python train.py --n_layer=16 --d_model=384 --n_head=3 --n_kv_head=1 --head_dim=128 --d_mlp=1024 --vocab_size=8192 --activation="swiglu" --norm="rmsnorm" --norm_place="pre" --norm_eps=1e-05 --positions="rope" --rope_base=10000.0 --rope_fraction=1.0 --qk_norm=false --attn_scale=0.0884 --bias="qkv" --tie_embeddings=true --parallel_block=false --extras=["capped logits"] --init="trunc" --init_std_qkv=0.0271 --init_std_o=0.0 --init_std_up=0.0271 --init_std_down=0.0 --optimizer="adamw" --lr=0.00133 --lr_mult_qkv=0.5 --beta1=0.95 --beta2=0.98 --lr_head=0.0147 --grad_clip=0.5 --warmup_steps=454 --schedule="wsd" --decay_fraction=1.0 --decay_shape="linear" --final_lr_fraction=0.0 --batch_tokens=131072 --seq_len=1024 --doc_mask=true --train_tokens=432300000 --steps=3299 --dataset="wikipedia_en"
MLP neurons of a small language model. Each row is named by its layer, matrix (down: output weights) and neuron, and shows model dimensions 128-255. Each number is 128 + 32 x the weight over its row's rms, rounded and kept within 0 to 255. A neuron's up and down rows have the sign that makes its largest values positive.
A block is one neuron, or neurons of one layer that tend to fire together. Before each block is what it responds to, as a language model described it from the Wikipedia text at the highest values.

Responds to: The article a/an after is/was in opening sentences of biographies (such as was a British, is an American), plus digits inside years and table pipes.
L4.down503 [123 149 165  89 125 171  77 137 166 146 148 129  85 133 160 131 126 159 117 185 121 126  73 129 100  97 145 156  49  78 158 215 148 167 160 106 127 131 163 136 112  73 153  47 107  93 142 175  99 100 164 146 100 145 144 169 168 157 107 155 129  77 111 145  84  79 151 105  99  74 149 143 108 139 157 136 106 100 117 142  88 217 131  98  97 154 101 123 103  95  90 137  78 130  72  85  97 157  80 138 105 125 135 206 105 104 151 127 149 166 120 147  91 138 152 163 145 131  93 118 126 128 111 171 170 109 176  89]
L4.down643 [ 52 101 116 159 105 161  89 153 113 118 138  99  89 142 132 146 106 118 108 167 120 170 164 120 108 113 113  91  76 183 124 120 120 130 157 129 175 137 139 167 186  96 150  97 122 167 192  90 128 118 192 149  95  70 174 189  99 160  91 132  94  99 130 118 164 123 129  67 134 118 148 123  92  90 111 142  83 141 151  99 154 179 123  90 106 178 112 118  61  84 126 160 157 116  91 136 151 108  78  84 129 110 174 175 126  62 138 125 134 113 116 146 107 127 151 164  89 112  50  77 112 104  91 176 120  81 131  81]

Responds to: Slashes and pipes dividing paired fields in Wikipedia tables and infoboxes, e.g. "Team / Apps", "EP/Album", "MEX / USA"; more weakly, heading "===" marks and scattered mid-word pieces.
L6.down487 [134  88 137 114 137 129 105  98  71 174 123 122 145 107 111 112 154 106 128 105  90 115 158 116  95 149 174 197  82 145 133  94 135  98 132 134  61  99 202 133 145 159 126 190  98 163 135 128  81 154 132 150 109 140 191 133 176 122 143 169 110 125 177 117 128 127 158 134  66 137  90 116 135 102 131 231 175 138 139 196 121 188  82 180 114  83 134 112 115 156 140 122 114  55 131 111 169 142  82 109  48 134 130 156 146 137 168 147 145 105 146 130 114 126 116 198 137 102 189 162 143 102 118 170 127 130 166  74]
L6.down530 [191 141 163 105 136 133 139  36 180 106 119 158 171 111  40  72  83 149 134 172 105 160 130 104  99  85 159 138 138 129 104  65  93 137 171 141 112 130 167 140 211 141 169 119 166 192  70 117  93 198  72 187 106 107 145 113 114 123 120 184 152 169 153 187 106 146 164 120 151 107 157  76 100 119 206 125 183 129 111 128 180 146 144 113 132 113 115 107 140 150 204 142 155 124 147 153 117 202 134 127 110 213 126 125  88 145 169 120 148 118 115 151 119  95  97 159 142 120 166  53  94 112 143 135  97 119 143 108]
L6.down608 [151 117  99  86 120 100 116  89 134 121 117 144  86 128 103  99 199 136 179 177 180 144 115 115  91 122 162 144 117 148 148 112  89 106 123 156  74 163 111 128 136 118 146 126 133 147 168 163 155  91 100 137 157 137 118 151 158 152 139 103 108 119 167 149 138 146 116  97 138 157  90 130 127 103 113  92 126 153 130 170 156 139 150 130 117 137  71  87 139 115  93 125 154 130 158 150  94 120 177 119 145 127 114  76 104 195 151 119  91 148 163 129 119 167 162 156  67  64 173 127  95 130 188 152 136 174  88 157]
L6.down932 [172 128 120 131 120 136 183 126 136 111 108 146 160 160  99 115 163  97 140 165  96 145 167 148 105 139 139 105 117 134 121 137  85  86 153 137  94  74 144 139 154 132 139 102 166 160 142 161 125 172  77 126 126  93  95 166 192  93 154 177 150 171 104  77 100 170 119  77  90 136 127 115  90 131 134 129 126 144 133  86 153 122 169 129  84 133  70 143  91 144 138 130 161 123 125 136  88 139 147 128 119 114 170 138 195 133  61 112 160 202 146 104 126 131 171 165 120 121 166 110 115 140  88 178  96 144  91 171]

Responds to: Digit tokens coming right after a leading 1 inside multi-digit numbers, as in vote totals (14,649), dates (12 September) and measurements (100 metre); occasionally word-internal pieces like gigs, skidded, eggs.
L4.down105 [100  97 104 178 150  99 102 124 111 169 138 156 120 149  50  68 147 102 137 134 122  92 120 135  92  83 169 103 185 178  91 161 115 108 122 104 127 114  90 182 111 110 101 158  96  83 166 167 105 136 149 170 145 125 115 154 105 126 110 139 186 124 135 115 125 146 134 161 176  97  91 141 111  98 101 129 151 111 108 127 127  98 113 110 118 120 195  72 163 124 141  79  99 123  92 134 109 121 212 107 180  89 120  86 116  95 117  80 157  77 101 146 167 127 185  99 130 160 123 113 109 178 115 205  95  51 106 132]
L4.down242 [ 80  72 130 152  99 121 183 120 128  88 142 136 111 173 125 159 177 125 147 167 138 105 151 164 157 110 107 138 101 156 131 131 128  93 134 188  74 127 161  78 112 167 130 139  81 109 160 143 111 141 124  84 131 210 138  84 131 145  72  79 102 142 186 107 144 220 106 159 187 122 119 119 136 106  93 147 102 111 142 101 153 136 118 120  99 114  66 130 129  68 216 163 173 137 113 182  84 178 110 163 207 127  73 111 127 118 156 144 167  94  57  80 138 160 174 156  89 125 128 117 143 175 135 132 156 112 159 145]

Responds to: The single digit 5 inside multi-digit numbers such as table stats, times, dates, ISBNs, and codes (1:28.51, 445, MD-55), sometimes other digits.
L6.down122 [128 154 104 162 116 111 166 103 153  95 102 108 155 127 175 157 117 145 112 126 157 102 136 113 160  87 139 146 146 202 149 138  99 228 164 174  97 163 110 137 137 109 160 150  67 106 109 124 113  71  99 155 127 144 124 165 180 115 180 127  38 172  98 151 135 118 116 148 102 148 111 165 124 174 165 127 109 146 104 121 158 105 114 144 127 153 135 191 120 105 144  73 148  99 138  79 101 165 156 131 112 132 113  76 122 148 165 143  98 141 104  84 117 158  93 109 115 152 136  98  83  80 107  88  84  84 147 103]
L6.down138 [121 181 157 109 107 111 134 150 159  99 128 182 153 136 117 111  88 121 123 100  96 138 116 141 114 119 132  99 134 136 154  56 141 113 136 159 108 126 108 168  96 143 158  91 139  99 105 129  79 100 119  95 137 117 127  90 145 124 110 154  88 134 109 171 169  84 137  91 116  88  96  87 119 111 142 182  90 203 133 165  87 122 119 149  81 164 120 167 147 139  94  92 207 130 106 110 113 162 143  74 167  63 103 135 153 127  81 106 114 170  89 168 100 144 108 135 123 125 168 108 111 100 173 145 147 156 146 146]
L6.down199 [124  76 129 133 173 168  58 113 123 145 127 166 151  89 147 124 125 138 187 129  93 113  43  92  96 103 149 117  89 113 135 156 124  88 129 177  73 155 160 187 118  94 125 128  90 145 151 110 142 164 130 147  92 108 143  90 122 143 202 132 125 165  57  28 114 153 167 174 112  97 127 138 108 105 167  91 139 135 115 135 112  70  75 155 115 199  84 184 172 164  94 174 205 135  86 121 129 112 132 150  69 160 159 163 154 115 101 127 102 103 151  86 129 164 119  96 132 123  86 171  73  86 100 104 150 163 107 129]
L6.down863 [108 124 180 109  96 117  87 146 155 101 141 100 168 111 143 172  94 148 163  83 103  87  83 108 106 113 108  97 121 143 137 122 111  97  97 185 155 124 179 101  64 126 129 125 166 168 137 152 125  93 157 132 149  90 169  80 108  81 148  79 114 151  60 131 199  78 113 114 145  87 171 165 162  83 116 133  86 144 163 138 143  88 103 129 114  92 151 107 125 107 181 190 156 138 152 136 153 126 104  74  67 109 135 125 151 116  99 159 130 132  40 148 150 120 159 155 114 149 144 146 127 102 153 121 120  66 109  86]

Responds to: Fires mostly on "of" after office or institution titles, such as Governor of, Minister of, President of, Professor of, Museum of; more weakly on hyphens and word pieces inside compounds, as in high-tech, pork-barrel.
L5.down96 [119 108 128  94 132 102 157 158 152  96 121 119 172 169 158 137 118 177 143 144 142 117 112 116 136 139 126  80 154  97  88  88 130 115 116 159 180  59 120  99 120 104 135  98 147 123 116 210  90 140 115  80  93 119 143 116  97 123 162 158  80 147  36 105 155 141 119 100  95  64  99 130 162 113 128  58  44 171 157 141 159 134 133 134 178 143  86 111 129 128 115 110  97 130 138 108 178  93 115  69  98 173 164 105 141  84 149 112 133 161 177 129 154 105 145 132 125 146  98 136 115 141 154 193  52 139 155 127]
L5.down290 [131 149 139 168 137 123  57 162 120 157 145 134 114 162 127 178 165 126 115 143 166 153 138  81 165 130 142 158  98 131  75 175 129 117 117 126 115 126 125 144 175 105 112 118  80 129 121 156 101 171 156  87  92 128 157 127 105 104 121 145  43 153 139 137 140 169 110 149 108 118 146  97 142 124 131  73 123 127 143  85 104 153 101 121 133 129 140 149 139 119  46 115 127 187 103 148 188 137  68  78  94 142 105 102 109 106 133 127  74 165 129 106 210 172 160 181 132  92 164 160 133 169  86 157  59 170 183 172]
L5.down307 [150 169 112  72 124 181  85  78 158 103 112 126 158 138  90 122 171 117  87 135  58 144 121  96 117 100 118 120 115  99  74 123 119 101 110 166  88 118 148 197 142 190 132 130 100 122 131 191 156 174 171 132 179 175 133 121  76 139 117 106 153 102 131  85  88  97 126 193 144 156 141  85 164 168 145 115 174 114 138  56 142 168  86 130 134 144 134 148 147  84 104 118 137  91  84 121 131 180 120 114 122 192 143  67 115 121 170 101 133 100 135 117 127 155 121  72 127  67 133 147 119 152 147 162 118 139  99  87]
L5.down395 [104 107 156  88 166 167 149  94  93 140 123 120 127 125  83  66  87 136 102 158 114 155  52 166 138 179 156 182 128 103  96 134 106 144 127 104 127 142 153 131 149 177 123 152 117 142 117 119 158  95  96  85  87 171 150 102 119 113  95 114 139 172 123  99 149 140 150 118  62 119 140  41 142 104 161 148 116 174 104 114  71 165 146 126 136 110  84 120 151  89 107 129 127 143 125 146 169 118 143 181 152  98 148 137 134  98 132  76  96 160  59 157 106 111 108 136 118 112 121 135  98 161 143 122 108 124 166 104]
L5.down488 [136  98 113 135 178  92  41 126 108  93 123  97 159 129  87 157 110 159  84 120 167 168 140 178 144  99 162 102 102 164 130  93 117 150 137 153 119 112 111 111 158 121 125  80  86 146 180 164  83 131 147  86 153 175 111  80 169  97 116 153 140 158 121 156 141 191 163 160 126 159 104 118 143 102 136 107  92 114 120 143 162  86 127 159 148 159  79 151 103 104 133 172  90 138  86 114 159 118 158  94 147 190  80 115 119 140 127 140 138 157 159 112 170 144 120 126  96 114 115  90 189 152 119 175 128 148  99 112]
L5.down692 [124 140 188 130 133 137 142 132 147 115 130  84 169 167 124 146 118 110 111 155 100  44 147 128 115  60 155 121 139  30 180 124 157  83 170  89 130 106 138 167 115 125 161 161 161 131 114 117 135 128 163 180 150  84 128 127 111 159  71 165 131 190 142 159 130 170 139 142 118  47 158 141 131 125  92 150 162 157 162  69 118 153  90 165 124  89 135 128  80 116 147  86 120 104 133  99 173  75  63 123  78  77 161 128 122 179 116  84 176 152 112  96  97 167  94 168 127 192 178  88 132 121 124 137 128  97  98 157]
L5.down886 [132  93 158 155 166  97 145 138 158 159 155  68 128 103 130 143 156 144 176 143 133 109 150 162  63  48 169 153 129 177 116  97 134 112 116 156 104 211 176 145 159 162 132 136  83 166 140  99 147 133 113 220 116 104 119 128 140 138 148 133  67 124 101  98 114  81  79 105  88 124 166 113 138 112  84 127 174 147 125 128 129 126 157 161 138 146 106 156 108 159  86  61  62 129 129 140 157 141 138 122 157 170  46 179 114 145 105 142 122 174 121  82 145  84 124 162 118 150 138 194 148 139  86 107  68 154 155 184]
L5.down902 [116 131 139 144 170 166 150 195 168 103 102 114 135 107 148 135 124 104 118 103 152 155  65  94 215 153 156 151 119  84  98 129  61 106 144 134 154 134 137 131 124 165 131 114 131 133  88 133  94 126 113 141 175 116 132 125 117  90 182 130 137  97 181 130  75  80 120 116 177  96 144  75  84 126 128 197  87  90 116  74 127 137 206 140 130 134 100 106 164 160 100 110 103  98 135 140 171 154 122 137 147 123 155 135 106 139 164 101 129 143 132  97 120  90 134 173  85 125 151 146  60 192 132 168 135 146 128  91]

Responds to: Prepositions, mostly of, in and during, right after titles or role nouns in biographies, such as Director of, head of, served during.
L6.down43 [150 129 119 125 161 131 113 127 105  94 106 137 111 164 124 154 160 130 127 192 112 153 130 189 159 108  55 113 141  91  72 125 103 150  73 118 117 117 134 198 117 141 177 129 128 107 104 123 143  60 108 158  69 138 124 167 137 151  95 174 106 103 111 116 118 107 170 133 130 137 156 145  96 142 185 147 201  92 150  85 193 182  94 161 136 149 189 131  76  73 116 107 107 126 117 130 141 126  90 105 118 142 182  93 129 140 168 125 129  60  86  60 138 173 174 144 137 122 147 133  96 121  37 171 106 173 130 121]
L6.down712 [134 128 175  98 128  91 120 147 139 150 110  86 117 192 140 201 123 101 129 143 102 110 154 122  62 135 122  83 121 136 137 102 130  74 142 135 114 119 168 122 124 192 116 145 107  88 163 149 185 180 143 140 145 181 122 134 158 191 123 222 145 120 153 150  91 125 131 131 135 140  65 110 118 136 156  87 138 120 111 109 110  82 104 129 152 113 138 126 122 128 166 148 140 142 172 135 124 154 189 114 162 130 119  98 220  85 134 104 105  90 128 134 158 174 127 141 119 118 146 119 140  46 168 177 159 138  71 111]
L6.down803 [157 110  98 165 183 109 122 151 162 116  81 140  83 111 146 140 128 176 113 151 149 208 124 145 156 151 144 116 140 112 141  99  77 164 120 142 166 140 131 106 118  86  88 166 131 112 108 161  75 141 149 110 121 194  89 141 160 174  81 144 114  67 107 141 120 186 114 101  92 147 124 139 100 166 158  93  86 131 114 149 142 130 143 177  99 145  48 110  95  82 215 140 135 105 122 125 113 139 121  92 151 164 130 159 140 154  98 102 120 139 101 127 180 133 171 212 171 128 130 141  99  97 113 187  72  93  80 113]
L6.down834 [132 133 155 127 202 128  90 167 155 174 132 133  78 147 137  94 104  78  88  97  95 126 179 146 136 151 128 160 143 142  99 133 103 131 125 131 156 103 129 168 125 216 141  90  97 113 139 150 117 130 134 113 143 161 153 135 154 134  72  55 110 103 145 138 158 166 120 166  90 115 158 114 147 129 148 128 148  92 137 111 140 117 148 104 141 119 157 144 143  74 120 160 170 174 118 132 122 100 160 123  91 149 145 111 113 131  78  86 136 160 103  96 159 200 173 139 160 152 123 131 151 113 136 188  39 128 115 120]

Responds to: Colons, pipes and hyphens that close a label in infobox lists and tables, above all the colon after Total in population boxes, as in Total: 848, Total votes |, and Tagalog:.
L4.down515 [114 101  90 114 190 154 111 164 140 125  92 166 170  38 165 131 153 103  98 187 143 140 129 145  66 157 155 124 100  91 135 183 154 139  83 142 171  73  98 121 169 170 135 140 156 183 103 155 130 120 158 118 107 121  93  95 203  90 100 142 136 165 140 138 144 230 155 159 152 140  87 135 161 114 179  61 135 121 111 116 117 108 167 189 143 121 112  85 120  91 162 164 165 128  86 127  94 143 110 171  91 129 104 107 121 147  99 152  75 131 152  57 131 133  89 134 169 107 127 146 131 108 157 120 112 107 166 117]
L4.down615 [124 119 152 168 169 102  95 178 125  89 151 194 107 141 155 177  44 110 173 112 127 147 136 173 124 177 105 144  80 141 131 116 114 133 145 109 167  85  95 125 124 100 109 124 107  82 113 152 121 119 112  99  62 130 108 117 148 111 121 113 123 113 132 144 123 122 150 125 170 125 181  94 125  66 116 126 143  82 138 200 126  93  93 121 125 174  73 172 124 139 158 171 121 122 142  86 136 106 115 126 117  66  97  90 101  89 161 140  77 155 134 150 144 112 125 180 126 133 139 113 114 124 107  94 186 146 173 229]

Responds to: Single digits in multi-digit numbers, often the second digit after 1, such as 15 stations, 1790, 50°, November 5; sometimes word-initial fragments like B in Bournemouth.
L5.down23 [ 91 140  93 137 219 128 138 139 117 161 125 173 121 136 163 158 144 120 164 101 110 119 162 118 127 118 120 112 151 147 152 175  66 131 116 112 105 134 132  97  69  97  98 157 109 119 150 122  90  63 110 130 103 149  83 118 143 118 127  65 127  93 168  73  87  64 111 119 119 155 157  66 151 138 146  93  99 126 115 102 147  87  83 131 186 138 115 138 102 191  58 145 130 129  97 150 149 161 115 124 100 152 144 104  73 128 136 141 118  73 148 158 107  84 142 106 169  77  94 143 145 109 125 126 168  95 167 182]
L5.down195 [170 155 112 104 131 149 129 107 205 160 169 155 139 135 130 120  88 114 172 110  30 113 131 129 103  75  92 113 185 143 189 129 154 141 181 130 109 124 109 181 116 143 159 139 126 108  97 105 121 103 117 138  98  95 129 117 167 119 199 100 120  97 180  81 111 157  94 119 182 104 126 166 165 162 156 128 128 120 110 115 133 124 132 165 132 131 131 138 177  97  76 114 122 113 106 178 154 156 180 149 113 150  60 150 172  95 169 148 159 135 174 168 104  98 125 143 121 140 117 135 147 127 174 163  97 113 156 136]
L5.down218 [129 124 130 105 118 140 136 143 107 129 138 123 146 102 106 167 160 133 136 105 144 152 151  33 126 176  84 177 105 158 131 116 179 118 105 127 137  64 128 131  79 148 114 146 143  95  66 140 125 215 193 115  98 137 118 160 175 131 123 104 157 115  67 103 146 139 154 155 165  95 116 104 120 117 127 158 138 117 125 182 157 134 110 142 159 172 114 146 110 123 127 104 177 100 131 168 212 141 143 154 100 159 152  46 154 160 156 113  76 111 131 103 176  89 127  89 146  99 105 126 137 153 100 133 157 209  85 159]
L5.down296 [ 91 119 108 106 153 198 126 121 116 156 155 145 187  96 137 146 180 131 134 128 119 147 153  64 128 100  66 124  80  98 117 149  91 124 121 126 146  86  78 147 177 137 154 150  87 147 144 135 116 143 112 130  98 115 104 106 181 118  49 139 154 131 113 143 105  94 153 104 143 138 135  79 102 118 158 196 150 104 206  87 169 125  74 132 124 135  94 145  93 113  81 165 141 186 213 119 184 146 162 218 127 140 159 152 150 119 106 133 113  71  62 133 127 123 155  44 116  89  94 131 145 139 104 103 178 134 149 122]
L5.down405 [116 142 119 144 128 163  93  79  82  76 131 123 154 137 118  91 118 122 124 186 105 181 176 101 142 117  88 150  83  91 121 140  94  97 100 146 166  75 131 140 134 163 110 111 117 117 135 116 180 130 122 113 127 101 147 101 174 120 139 174 152 169 172 136  80  75 142  87 173 132 131  51 196 131 179 133 180 100 127 172  97 149 122 117 131 117 118 171 160 103 135 140 132  95 175 106 148 134 178 155 129 154 114  89 132 140 109 130 116  86  92 131 134 159 103  79 142 107  51 185 130 187 177 107 152 123 207 170]
L5.down415 [ 65 128 126 133 129 198 174 153  43  88 120 158 132 120 136 153 190 136 164 146 107 144 141 130 100 144 121 183 147 135 132 150  81  52 101 138 159 158 145 144  79 149 138  76 146  99 149 108 103 175 157 162 173 109 109 115 136 138 113 182  57 158 106 135 144 133 166 129 146  64 176 127 135 163 123 161  84 146 150 136 109 171 138 113 176 135 166 189 153 165 112 129 177 121  89  66 133 135 144 156  63 198 153 142 113 123 135  98 102 118  43 110 122 174 121  97 130 110  87  95  88 178 111 111 119  65 154 155]
L5.down599 [ 99 175 118 216 107 159 131 129 121 170 134 111  92 179 179  91 119 127 176 126 125 114  91 124 137 141  82 204 105 192 160 115 150 117 110 144 100 119 162 115  69 113 137 176 100 136 131 113 120 104 108 167 121  85 154 131 146 147 119 146 224 105 145 121 121 157 112 153 123 116 192  95 117 145 143 130 101 178 184 111 150 109  70 155 125 105 142 204  78 101 126 131  57 151 114 168 118 100 110 111 153 147 132 160 119 153 155  98 109 110  81  93 126 124 132 133 198  48 107 190 112  93 135 145 137  44 121 103]
L5.down874 [122 150 191 151 138 156 129 102 128  83 182 146 152 101 151 148 177 171 199  91 162 171 127 106 102  87 140 115  80  92 151 107 149  65 107  75 116  98 158  94 184  92  21 114 119 153 166 157 107 111 158 106 162 101 155  59 101 142 104 153 186 160 125  99 100 113 169 135 114  90 109  62 160  88 117 113 172  75  82 129 130 132 179 128 109 126 117 131 184 146 136 142 163 171 142 136  79  98 116 155 109 189  85 152 148  90 123 155 136 131 142 111  81  90 164 115 160 147 116  89 132 129 107  74 140 122 115 149]